{
  "n_layer": 9,
  "d_model": 320,
  "n_head": 5,
  "n_kv_head": 5,
  "head_dim": 64,
  "d_mlp": 832,
  "vocab_size": 26855,
  "activation": "geglu",
  "norm": "rmsnorm",
  "norm_place": "pre",
  "norm_eps": 1e-06,
  "positions": "rope",
  "rope_base": 10000.0,
  "rope_fraction": 1.0,
  "qk_norm": false,
  "attn_scale": 0.125,
  "bias": "none",
  "tie_embeddings": false,
  "parallel_block": false,
  "init": "normal",
  "init_std_qkv": 0.0218,
  "init_std_o": 0.00514,
  "init_std_up": 0.0218,
  "init_std_down": 0.00319,
  "optimizer": "muon_variant",
  "lr": 0.00818,
  "lr_mult_o": 4.0,
  "beta1": 0.95,
  "lr_head": 0.0077,
  "grad_clip": 1.0,
  "warmup_steps": 200,
  "schedule": "wsd",
  "decay_fraction": 0.637,
  "decay_shape": "linear",
  "final_lr_fraction": 0.0,
  "batch_tokens": 262144,
  "seq_len": 512,
  "doc_mask": true,
  "train_tokens": 856700000,
  "steps": 3269,
  "dataset": "wikipedia_en"
}
MLP neurons of a small language model. Each row is named by its layer, matrix (down: output weights) and neuron, and shows model dimensions 128-319. Each number is 128 + 24 x the weight over its row's rms, rounded and kept within 0 to 255. Numbers have three digits each. A neuron's up and down rows have the sign that makes its largest values positive.
After each neuron's rows, "fires before" lists the tokens most often just after its 100 highest values on Wikipedia text that the model never trained on. A number after a token or word is its count.

L5.down321:116088134159138147123144143154155123145053091128149123133074145103133108131182163094076132130137139172201135147142075160116182109097132116135180119127117111125099125096133131172131135122115127116140106051139107131155094163108165153152115125120108142132108119129140107144109146108086130150123137148106099154174100114080116160174107132182111078196130113130142103114107130112122148115141148148111106107155108123131125118099140138147131119155131164117175115099094129116149167133109160124140085134121106125159097102143144128153132181166093125135148150115117140094166122124121127150
fires before: " the" 16, " well" 16, " a" 9, " of" 8, " he" 5

L5.down231:195131187106122103086126125136123163063085132149109159086123097121115143136137124133099121115107133107146144147075135113081148137101150141134112120149122132077114158118131143132168123157141106133118151119112177134103117156140143097089116154119127164099106091124094139119115078127112108144133106114122119145103144112171137093091162153126169153152112134167131122129139133106111141115103114088128130149119145137170095133114164151130133097112156123092145144124138118106119111127138143137086153146124119132126123120139148088115149139132062133140153120099129105138128095121133129116
fires before: " the" 49, " his" 4

L5.down800:171139134130099140097144132121112139100136116108079107075109099110177142157102127113131170141137130111143125176130137091115130099126162155084138121124119118161128117115148154170147124132117125183187140186105172142149110144127133128180123140172094132097118126161100116170123145110150143095137139133159116145168158110150144127133096143172088148122096141138100158116093098158153108130127179140151100144102121142138124123117139166155078143148125108141114127185150156093105140118124126139166139138129127144115116101134137099125100093132107105111147132143109143097132115110130130131
fires before: "\n" 100

L4.down331:137139124113144177111156078164125144076106118138140126128099138126160200132109128142166123144149154167150076153084129160130116146148138114157112151127096118141154181115074143129123096127143193141146145142158096064132133136115152098123119085063127185140138146137137123125141085091123120101122137090182112138157120121128155107117170088150107116127111170085148115094133136107152134087118111133117125156149095133111111142176152120117127137127123115162102154144108113125168163103150096122129104159154148120120058131174096149121123141141145142100143164172120107126147120122133116101
fires before: "2" 45, "1" 22, " |" 5, "3" 4, "4" 4

L5.down773:123114114150151132136130107102134118107138120069139105151078173106129129154100117092138150160112128114123153112128132135093097134120149137077110140103112129158105125073145135131111176149063128127114118198100160098123111081102088145092115126159103089108128122146096138150125158115113152173126126094154143117131106125123088122142074138143153110165116122126112137122109119126178129111114146102072114077128126137118092121145117133139123121119079137139107126142142141124118118134158141175116106126164140132125113134117111135118097138119136144122170159139129147160139126134113167133
fires before: "0" 14, "2" 13, "9" 11, "5" 11, "7" 10

L4.down546:087156130126150113156137171088143147183097136112165102126144166166108139116121156117116082151170095103120112100115111127099115157100123066132124158187108130100151111125121138128143166103116152136101078148131157209144118161133112105165160136111133157113093116119142137102157165139096121136135173122122096111112151080158158106110157117148121137123142123131150095153091101137175119099144083112153122102164095161135071131152125121121121153146118119091119140109119082105110111113132129156198091080162132142128120120111105104129108143107123110164129110108140160161152147139133132134
fires before: "0" 16, "9" 12, "4" 12, "6" 12, "3" 10, "5" 9

L5.down470:213163148146086121134111157147165130141148106110103144148156141168130142124121193109158097117152128098115135140149107128118111102124102126128086137141121139114115147103090117136180168138122129153157159133086148153167163113125076116062115111150144154145111105079100119137161124112121158143129136151122128154146142135148163127131114105129123149111168095134106123099100077140156128157102155103138189119175134128134098138136130168174152118100167128134090154184151119085119115128090126122160142150120111118108130119112092070129147142148139105137162162153124140173164093146160132123
fires before: "9" 44, "8" 9, "2" 7, "3" 6, "7" 5

L5.down328:148126168121090171141122098126131100143165104167172095165123145153094153125142134133101147105100145145135139130134136135133072136163116145132138120116125093105157135111104144097122110113106131128108156115121167139077133126102108115101108100130090176120103108120069103147086125100108142126130084165088131112127153110156150121126124103157132174123168131139168118132156097147159140150144140153115155104143145096112129095109169139141111183069123137120151120110144129129181142120128106095124136181128139131112114134130152127121125144110134095158078140063127112108112113201106095137
fires before: "0" 100

L4.down90:088138111157131121157135109111127145134141110130132124143159157120082066138114148107134103111152149148082121117097119105126080159153127128120148152099133142108113119154127143141125104109153159128133105077154143124159109110112130126113111088137082119098107090118125133133163124180140107125126145127096133138116118124147123108188144110154182149134156134088168148130129161102145123128167090134097148145094112126125215123090119118118107123138151106108109175162116142093116118105129132159108136131130111098122112145135126130113143157099129116104124099134143136121117167154131115157
fires before: "1" 24, "5" 11, "2" 9, "3" 9, "6" 8, "9" 8

L4.down562:074119135148127115119113129101116121174169083150101116144121113151109097163139116146104136140147150154128085142136130114138113183104110117107071105093136179116110098138100148102106135121141149128154123106146153148131100117125099144115153166093106137089124139112123144153151100119122074143155109072143180146159100191145118156133158127083115083128105122109125148145137117117102124104115139153140129140132152150122139134102115111117113100171173157139163077137167144114103088134164157137131138180200186135144102167111147136108131118119154145110123110149120126087117162118137112146
fires before: " |" 67, ":" 9, "(" 5

L5.down104:127126148112073153139123153143108162109154171126072134082127164128159124141115134123121083120154101092139112145135123124122118113155137125114095175174108102166146112094137104142149136097150121187135120133136101129124121145129131108113112121139140138098182133135149243135149134103146101115155141128162110144119124160120103121121128137160140137140155152124093139096114135128091151158164160169168111146144127187114098145137144132151119133120134139154127120141119117135134119138122124111111106131109117129130131114169143116146091081122134156158101105140136142118116116107119146092
fires before: "\n" 99

L5.down12:104132144135084123079143098148118130128140132149117109161126111132133109127109110154103139087107135162112123129119123153117124104134176111147110140078045085126149108126092134109108127104073104113134131112121111093100116151104142161050115137086136172133179138132147181118127130134128143145110102116126128142132128108118105127164101153119114063115137111138105128089142136133125121124088160147121114120134118070119076133116127138137122123151148125091131107141148100099113115129164145157135169129116170135155106135164139132130058137137106180089107088106114073103127114158089109107
fires before: "\n" 33, " It" 8, " The" 8, " In" 5, " She" 5

L4.down513:136121145138139117116107134129145137143099151157100121098136172103151110111081116112114122105137150140158126134125095100132156093179129138107145096171114105164108134131086157133121128123092120136133137108127107165129126167140121154130076160106150105132104151150122106122134121158126081124109100080113106156114060129156138119128149109109076175137161088088147142138142140122112135104133072136195128174135143099129111126103157124134104118140125156140157143140141145137158123143099135120151142141071121081164152129126098135067132124127113115119150083146083138165145100171101176139
fires before: " in" 35, " as" 7, " at" 7, " to" 6, " on" 5

L4.down229:105153122144108115128156113128153117109148130121134116125117121132108165154084119136165139142095133135153142121114100145112182122108155152153136100120165092120178101125149135085150090106136134158135142109118160143145124103141165077144148134146149126197161134161139132097126107116122115149180113091173152107099091126139082131084125132164137155133099109105151147155129117136069119109139058105121107125117158126139112083157160102147131142128131107114091143129127104106153127132114105123099111116148131109148089152128158135101114095150141117139139126122109150149153126115146184134
fires before: "|" 74, "\n" 12, "|---|---|---|---" 4, " |" 4

L5.down715:073129153106083128108114141138112107119108157147118123101139097136108114157131150138080099130116145114122156096071141137125125145115147157108096114079076121148111104108141100134110097103111119141148114115151127124118120147172082171153098156089114114136115107132115128124147112167126116102091124105154123104153138158109139091125108120128112117154145151154117104081087098135161151131140163084147106093157120162125134138164128105161135121122157136142134097103121109082120095108081127093148119128191151183116097106128106123125167119120121139107097164117122137151072124102134102156
fires before: "1" 20, "2" 12, "3" 11, "5" 8, "4" 7, "7" 5

L4.down212:093134126156136156124139115111122097136124154147127132131120091154120114121139132117133113163165131089140158106144113136089091111136146112154097146130143116105099152101143177140133076174126107132128134121113114122097145132149148170158169095122129154152131086100153180083107152183132097129122161079129068137104117129066105121183145114107129142130138143181130099128123155073077128132122118133149123143151136132122115161097101166155141131107128097158096127134121113167122186093151113119105121150110152124127171117146094138087092131116153145144109160112139126124142117096130112149
fires before: " |" 46, "," 27, " (" 6, " the" 4

L4.down168:116144142086150119142148127153155142115139136131102160153144147142152135160140137117141164136168154101111125120095121084157160094118140102119086080173103192144112139090139089122129142101136107113120102168139123165103163127164084122106140104099096134154122122146107160152136116119124126150137124158124179107144120128045163134103142135110127103137130189102134156077158096149131144149120117136126097122157163159106151116134101112114119116102184091109130101149146117118128171149177134128137130142146092102140134115110134147128139126120113148085128124117120111126101092094120129130
fires before: " the" 44, " which" 7, " his" 6, " her" 4

L4.down439:150137113141128115129161088120116142067129100105120114111186118111152132136090092118137114122121160168152126111138132112094102155115114136141125109166136129134151136143127128089121149121163125142102164112120107100107157151110125163120105150105149127121103173100156148152154125103146137098134113110102166142147093158146123147129102122123169154086170088101125160157068132135137102153090082163121143155128161129115167147114104159132124106139122157095148150119153121114134113223135091091110155105103132170090120123082099130124100140115135126126118088148184104149144143096120178128
fires before: "0" 30, "6" 7, "," 7, "5" 6, " –" 5, "7" 5

L4.down771:153104127142139120087128138108111128112146145150095124120093155132147132111105107115124104112098143135118156110149119114119134139101121111132157127152113132118128098138112139152143176127103119136138111135137125155149098125123066120129127101169119100138057132145133172143145128185108182131117081121120119123137076184116106124086123140142135135137103150101087153097118106129163173153133161140126098140097137126125129082142101134134129138184133116096104104140078091150171108125092117154115143130147127115094128155130141123130121122110132099131100119164156096165120136130133079126
fires before: "0" 47, "x" 5, "3" 4, "pp" 4

L4.down774:148113134107098102145100106134115176157144151088127078103153144151149138117133159133135102122171127119146078160121101130158113120157140157119119144126078101133158096141136118125136144128156107156115140163123128137174150119134133139168145108127117119129149114097125154120128085172092113148101138111116125140147103125157097117102124125125178159114140145095113130090143091164156087111171127129155136109133125149134097157121155097117150089143125114121163144136123096125126116128108157157154170099112112146157136111162123107134132166176146126052105107106168133152094138211154106134
fires before: "0" 19, "7" 15, "9" 10, "4" 10, "2" 9

L4.down130:130150119152117147139075142097131150145154141130137107095118136110211082125148093126149130122130115121126166143086133099137125180091132091093115163177169126135097120132133125152196116113142150111159122133131148139125133161183116163125148153135095091105125114139127141111080113142121127143130133127127142151106106117117157130093117080110140146085127139117135153142128100164157097124141124133134109099146102135112134154131114085119123162130127151107162141104132119159136130149124086095101105131158149118116114097074137116104129113159155168106136123121120145081106149104139116129
fires before: "2" 35, "1" 25, "3" 5, "6" 4

L5.down161:128126100134098125166105118123152117145070116159110141115131119155188129127118148118149124155151134108149135155096129149179123139132142160152163155082159107106134127114083110131135089128113168133124153111143095142144141164134118139118101161096087149134157133080147113110115130161151108113107108118132163132112156120127131099148116151115117113125153153145138125129119122129134102102078152117174130115135109180149160112086133154107132150151133123072160118128152135099160129147130115115114142159142119146136125110086183172145126136118115165102100103130158109111146145105102113112
fires before: "\n" 95

L4.down107:099148139105115145132112133117112122102097140137149135096152088119123139112122146119146124106124134126156080120151164129113141156116095154108139136109154125110170141134116125114127126092096160102143160131073130133119116120150106158116136144094140199098123138148122154114095143116144162105113158128147112148172143087133139117122161133116116104096146160125129109108098118106164156108153107171170160185157121123096151146117155117124113126109090166156106121126084108078052118138175129157097089114103135131132110124144142153120049152118133083098161130162156132112127128176132121160
fires before: "1" 37, "9" 8, "2" 7, "3" 6, "8" 6, "==" 5

L4.down213:137167162126181095114131161163162122166120143144150079119134137084134070125152096116108123097130080156117106137129145130107127138184140119137146049158114136098142113103087149119147172151102138106124123120114082145162106064135151113165113141143160082126104099123100132130076145175137123137096142071104132130168162149147126127139145158135091078127123138108098142119139136096121125109152119129091127115134136110129107125131143101110133095114130151155123154094149186165129123080107128115148141132100166125076143131143143149149104123114144136085105118110135158139146110131083125136
fires before: "|" 81, "\n" 8

L4.down617:128155151176080128110113139088136181124121139099122138138185098153115113157155107126119076135155160136145157106103126113136138124117132119142155136185137119116089142109137124126131135103132143103153120104160065151137128097197106166100113120168135126125139143146106158156134118139136184106147142109135177112113179148169120131154125140153130172090133124087140100093134106143111106131111107113113129159155085141129109120094159150172106117091145116161143098091136134148160192117129142123124142142117069149111128127146113088082096172133104117129149165144147150108123113133121119135
fires before: " " 50, " Democratic" 4

L5.down749:116149145114125081112124136107081139090105108113125179137076149138143140121119110103124120152150157081106112123086116134181163115155120111126138125101114109110134157131093148111084071109139149127156137135072130115105143101109175130156118143149175096143149138137133161073128117154091132109139151126159090155119139147154138149161138123105100086136138115152166152143112089070121151128143101158094120093129146137148137156125147144136131154183125155093105104100114100105090144159147130145134148145122177136158115146105135134122158188136129147125147147135110136122130158139103174081
fires before: " |" 62, "." 24, "0" 6

L5.down250:138158160085168115117154112157162145127102108109122121087131107095173151085105119144141140126112139100136116092142118107123163118152148154175126152166124139092113107164115099139130150128158105140111144116155145108102126118120140140093140134116095121107112132136089179146121118147114141114101119128134104108085149149165112099106122113136125147107159106163117134120176100095126132150120140141160104119140140094140122129098162122187104134152144167125115117127102124095127116121131126136155117097089147133147133118137140154125191180137114127143143136110122129139122082156133068150
fires before: "\n" 98

L4.down609:121136123175153156144130102138169102137140173147128101095161093098163103108149145099079128124137146146102168131124146115101161127133130062116113119181109155129135098108153131089133140134135149116159108103129125125150115131110133180121122127125141133119126156116165150101103140098120136145144118083131093163099106146177133144138146109123106168085154096121122139142108137110146146125149175139144119133116131121103144160114151139145126136128153134128116134108119138140131059142142136121142124154133070126157124143087108175100079128095156140076133148138106168151128136166139162151
fires before: "1" 77, "2" 22

L5.down254:117140138138109148151166106152160138098179171127147121135126135085130092140142105118175176113119100139128131123123104115161174133121132091100105109140168119136149140085115094134107151120142104141137091120103118114129134173163152186105141145098141127124124104119135166118117153112108126144135128101100156151166115134128173099115107117157134128130141109147142135105142098158108143111162138091150126110108126126096122118129165175102095115176151114161146125099113145135151131152092166149076084127115138176125139123125142169146142123135145124137135117083108120084080117156121149145
fires before: "2" 40, "1" 39, "0" 18

L4.down523:124111141126103134121128128103091149095156220148111114077181168112136132130138118149104139135122109135150145095129135133106122126095129146142105129168096116112129133130153106128135125119120144106087116131093146139102125174116135147119131131125123144112143117101134130145150102109118143146123143088137130137108122146117143150107122159120164124172129137156091121117143149150094098093151131166189121091082121130091127130130143118133102137057123119151124128141138147150159113161150140149132134108160157131099098142142139167102077127105117121118119103117064157131129132118112120134
fires before: "\n" 92

L4.down606:141123134114153126113137095114131106151170097085111181141145101100125145134113124177102151117079110134093121151121125087143113125129132146131115088125157101183091082160134168147112183128144102158113125103161124164150156155118122163110116113097113124064160133132109145181160120110148135114149158170142109105122097138124124089103136138154129120092122154129138115113131118128154119090133164160112125157175134128074095123103081164125140165168136133119140101168091131126158129120119153134163134114111129129070106138107160150120109139117143139128149101156161150130117135170101150126
fires before: " |" 52, "0" 13, "3" 4, "1" 4, "2" 4

L5.down565:144124139060110107130141107118157147179143141085126139114135140088132135117169092060111089119123133142118182148133103100140135139150138124170106107148182136159148168134144153136151126115123132106112148124098150100152065159115084120158086112133127154110132122106140129139147161103158110117078065153120174130112142113127159155127140139155133132102141095132137143106116151150096139136101116081134132106066128140117115114117143128104133109124097096141123109134116148168111094160143130123116148169135124120180154123131152163130113117131153118138127114101121123143123110109140135165
fires before: "\n" 56, "3" 6, "1" 6

L4.down516:191129132180127135130136096130110136091103107109148146089092170163120110103088088121107150095097136130121151100146125130131139117109137128108116129169112152176115166117154169178131111111144102112191134135177127145129129121099143114130094127175127104112124104138082143131138087128146113131090115196133121095117129149104120144129168138103141126127140100144134143118113137172145112093144139146123108114129125101095142123127078117123094142146121152120091115094140089122157145130144125134137188115127117093122084131089136119187162098115142161162131150119131162086097161121106136118
fires before: "s" 76

L5.down35:147132143155109085136129154112134107091130132106125109133124105096136133155114118122145132123131149137182122141142124151163142103132191119158145168166115101136105124129131090140112104114112105145121165117125171143109172110164107172141099142145109106183157170161069143146121145111078156122058084085151099153113139112137127114074129154183121142118142119139099132115123151122134137137159138166163165176142118147094120088135138121104127148114101112193137126128093132158120109092113131125098132131106134149098166127146084107118090134112103131143130144124103158114143169142163142116
fires before: "\n" 63, " " 20

L4.down39:078118156103149151157112136099120125131117097124121153126172110156126099135104107126122101151141142138097153142100148126128129155122159137141121098060083118139106119104143106077129063112086139141111160103135118138143121087191087109157110111111128127128131162120125119157154105158109132116125167134133159131101154135087106134139088120123158155145154147112116112162126104097131139094154106165202124137136138136155116090150132140146106122124137118118117130161128139090148132147096151129102132137145134105116112190132101151119110135153150106110137132105153147139103216110146051118
fires before: " |" 76

L5.down68:098083098147167113158139100090163136155080113104156122137122135137133164105159176195124119126121099110081113152145174139127118092116166094143103111063123142111145091156128155109115118145097193165133083103146124148072130122138138133155134172133110087155105122113131151133093092154139120112112112105147107103117126121123122171142105134130127145125135117108125125174110155114132168129156126091089114130102136161146160142100105131133120095111090118125101146145118120088141140162132109150111154121137161132104079134110105129110144136130132102126168124139165129093184130164145135142
fires before: "0" 55, "5" 6, "1" 5, " |" 5, "%" 5, "2" 4

L4.down31:123113108052110109107140094128100110125126147117162119138132119110089088127121152100136109154143114133123125144114101150178154137142108154132151131070129146100132096135111126129126159159132102120120127108121135148168114163112181145131151125093107147108115125183111078101148130125141115129098105125144158089126089128142143129116116109145077168076114160152118107136135126139130144147134142132136157114107141111136109172154122084091137121091113123116134107160087158155134124078150150106093146115090129136138142114118142114165171083123156123134126150107143100140135180089150166133
fires before: " |" 39, "|" 16, "|---|---|---|" 6, "|---|---|---|---|" 5

L4.down316:113163125130143153150162093153135182092128071119106169124116151110094128105129114089124142107151137138164129145164128130094135131120114139129105114129112107130144120118104153067171153167138161100162119088061131109112128087163114109145139134104106127125134166148100127151119085103169104125144153127154133070134165133121124143096106122121112160110126103167100124161127108168095146131143094147133134144155128129142101100119107094085123134142118130139120140133142150112118128117157122167153105099125201112146113128087153144145121139157136131124070136114113104118132162139195138137
fires before: "1" 31, "2" 13, "5" 6, "4" 6, "6" 6, " " 5

L4.down269:124150143153134154113124139126140094111141152105107097102123139091161170132137181095171164104131123109140115118181132143111160119149111128197170131163141104126073103164114134129127142140153074145130135167150127174161160132138152093121108132139101137146127154139096163150138118101142145149118104167129114116151133122163115143151130141136133092148102134135117134150144111130130127125143133120162089136109111110137104140102084133098127102117139140113139106121143092142135136170152138100079097148134116111115110158145157122102083151137166125138115120146135149120162124115124129140
fires before: " " 65, " MS" 4

L5.down747:102105133121105119141109138080102157173169166108096111117127118097131109129099107094164174103159140070181163125103102148152152124104142134145090116127131146121104101102135135136127178104140096157158139116123145157121127140129110101170130104097108141159134125082121125171136115131155143154118085100116099096084144158130105100141138127149099123126128164116173102077120148181130106132118125162145120135102113106091111153115135159100143128154132110110124133143172117144129127141151145151140129106131138115148122120123138105132196162117104155104118109118155144160158158117155127154
fires before: "\n" 51, " (" 8, "-" 7, ":" 6

L4.down319:126116121121147109117114117106126122100155143143095151106076108110163095065121121111150178104105121154100152102089150109116097109097135106131149164122168153135137131137148146108081149133086147090127124115120120087154161120127155132137123152134128135135152148136149116114111108127129146118145107162120114100128076120131120166123135135154153115146133109135103136120143175130095152116136107145202148100144085199112137156139168125110129162095105125105078121084115135130143095159115105161122157130134131146142150141109142151121090137129141170095112109125156099139178140173147108095
fires before: "0" 19, "," 18, "6" 10, "8" 8, "9" 6, "5" 6

L4.down398:118098125120119156126108141102099180130130136133122094131117156152120134140130130127140151150158111167127150143127123145147115144117101125093124154118126124113185099147104140170137106149097104168165121141139132176123161182137105157144099070125096095112102106070142104131151122160112193167142155163108122153126141111148145155121125123123105156137155136133136102124110129157150113115105143107153137179099112154153159147129155149134086132118190120088150150107156150100171150152129127109091126144162178115153146110127161151109094166104126092106130142117130131104152124107104148146
fires before: " " 75, "," 4, "1" 4

L4.down611:129109114133111071107101133117099160137124151115140120092129136083164156094127104118148103118147156088081134148135128174138080145112089147147127111181112136125121111155146126117152119129140098168089130130090116142129118154124119142127158128148133167128124108133127187142110124129121158108133122131125130158124138154156150147075129100103123126092104111115143135147137155095135167145126160158190151165106104114132151155115150104111138119134142110091135130162113132123113070144148098167102138167111100148149142103132153128113119127150142154171105177106127152118142157116106108155
fires before: "\n" 90, " |" 5

L4.down245:114062129179139157108123118147087072132157125158134121124128123135136120134124160129087143094119117136137120151102108155136124148170147083146120119116146128132123106103123133134115143137129111140116113119093160152164097136112168100151094089120092095131128127097143145144062154151130139153081136097107144139084129141126156106158144142103123119131151132112093187102138104085075137124108167094178113130121134123102130139139147115117108120142103120183144104171130127157105128102152162129112129142123148105176061155115139145138115131104092101106118122132092115109136087128102143178
fires before: " of" 53, " " 8, " |" 5

L4.down359:101126129128123127145148169118134147134116133119132175112120125141124094113157130124101108132084127136138107111174107082146115111096135160088107069158080085121091125155158107152082139110129107156087143108152157126120106208159123133170109113137134137140088101121136147113131078153163135134116088191130121140140155128120089129127174124139100163176145127178106121126127161192143131108109104161114080098129103112169120136094130107105083116149116115109100123138113175100119094160140140121109096102162161109138125119141124101182141145104160131131158097166127101148099114144120107112
fires before: "1" 38, "2" 26, "3" 9, "4" 8, "5" 4

L4.down46:118115109140109120115126131100103138087120113116115089126129099096148131103155111154121143118159134099096139119149179142169133148114114130140123139144104063131119148122128110113063113135173079125114109082154146106133135145132120069129133107144130147087121109085105130111130134105135080155157138143199155101160105121148092125107100094096123118103137178136136133122132121119119162120123151094118130124121147130118151123131142087115130123095157128115140075098077157149095174085133134118150104137157088163113150132106124199148110132114109072085120095128135086121138121171114110127
fires before: "\n" 57, "|" 41

L5.down439:122144129136124084142119094126124155142116157152101124120131133158180154114137098111133113109100119109110106132119161166117093143137136115130114141134105132148126114139153157132150138145143102163129143120084122137176145168099137131128123130122163132103125150129123094142189111114163115125181147127174154144113103112175095119146132085086135170128131136159107116106154154144120147122130116143145137151112104102116127099097132140142109097135122141159130123127104131124160115103138124122112158135090118150102084145142105082109149089141131102134099150150095160106149124097102125151
fires before: "\n" 96

L5.down654:127133126096084129120121120109116154116135095114114150105136129171127113137133101096151122139096173104156130143142144107106130145128112186105122178115128143067128136130099108128170139145133083103120134174118128127137146153121112128098135141114114166110127193159154058116165093133089126156123158136108107201141139126147148121135124100118129113151128129109125150153095151149138113165118117094105074115173153130147129096082151131162133107108138123172128104097115125135104160123110100150177116136137075099118116142119134113114159156124121074135137149138132129136132142151148131085
fires before: "9" 53, "8" 5, "AC" 4

L4.down520:166153160143164170128113112143126155127147164084101110124111123127120126137131109130153137105133135136113123118142128098126076129136100087170135122179120127158086089119111117107113148120147145107141124177134095141144148133093123086136117126130149100171140120139131145136111094098134113146146146112131175092137143166132112120144165165117093117107086069102149121116160128154062099113136146172121148116136131174124168111149117157121115170101146069116148113113151114136142134089133180119196170144120104080154102100163089107113135114088152131138128105140112126115128137115142129168
fires before: "s" 20, " of" 19, " to" 7, " in" 6, "t" 5, " for" 4

L5.down191:142126129086155070153109142148154119141133081116158113143112145111160109141172081142110128102099119123145093112143118175118121114097123106118106111130073120144141134139119125151117148145152144149108200137094133110177160169074153155142127141089132107133129130086110118161103107102167131116137151156114139117086127146110096142098145139131109129149146130114153152117140130113068141138097125115140153126113120170102124121138149138133119150105171115153136105128113162121111112124124138176158119137166152107119135127111155098142136119127088102110135088156183134108127106127153155123
fires before: " \"" 41, " that" 16, " " 6, " the" 4

L4.down304:105132123136112133139120139169120143160157161130162145141106109091103088149150162152110120127122077138141132119113130065138166166121123112138123112086134130111155137139116119164119143133141108131122122110118157113113132106110121113136173122170157093160143125171123140120139097104125112100141131137140109136139139184158066116110112112138104137123113105128151128139119124111138094114118170134069102123088131135155145161090131152136205152113114111133138137164096126135110141163113089129102107137155144116122161151128172134103106116145113156151083135094139127093175127182156161178
fires before: " |" 41, ")" 6, "|" 6, "1" 5

L4.down472:111132094115146138184162101127150113126164118122104114134096123102132121160139152115139111099088162146086208124126158122104119130110146136166136151109196119146077121113159086175105160098192111150094119144112122168090136107132147155134106153110141142107104073169137180104147134134160116125111107131118133117109137130098126151147108132129091125091101142136142124094118166149133115137114141128141137100140163098113129116101105153124155112132112133105106150153124100112131092177152084148120130136137143148132142127139135170130160099147139123159121124076138099126106126093148150093
fires before: " " 49, " $" 5

L4.down459:139116146141140108126110168145138117091158167122171134139183133156079143145097124119102098102144131141136111156122120100194090134123114147145131140137148157162098123159122162114096110131137110130157160156151130107063141148142137121115139147111150135144170187123126135125104092142158130138098100143144142154140124097126087127115146125159087122151122150138120113079127138118117131102154113118129151145132171140159144123072097111175130119126129106163104092150123086150132083098088105137181114151100132115120133138124107138122142123113141135092095138113127122127163132202132108175
fires before: " |" 52, "0" 6, "1" 5, "8" 5, "6" 5

L4.down366:144119131145111112122137083129118116092137151102118082116128102141130098100114110108155144105150079095118113094141152162120102083119162108148134079084131149169100119158116135134069172133143142158133136104175124138152130123103118095113126080141101112123125135072100131130141150098124153163110131155119137133122131110130136140146149118147129166124111110113163124106133121146132131146144088153143139152109149137146189092168091130147134145139149117122143141098147132116129155148081072152176186115146111111146122132150147099126181159181135133122125118096172096113139158090159120125
fires before: "0" 67, "1" 11, "2" 5, "9" 4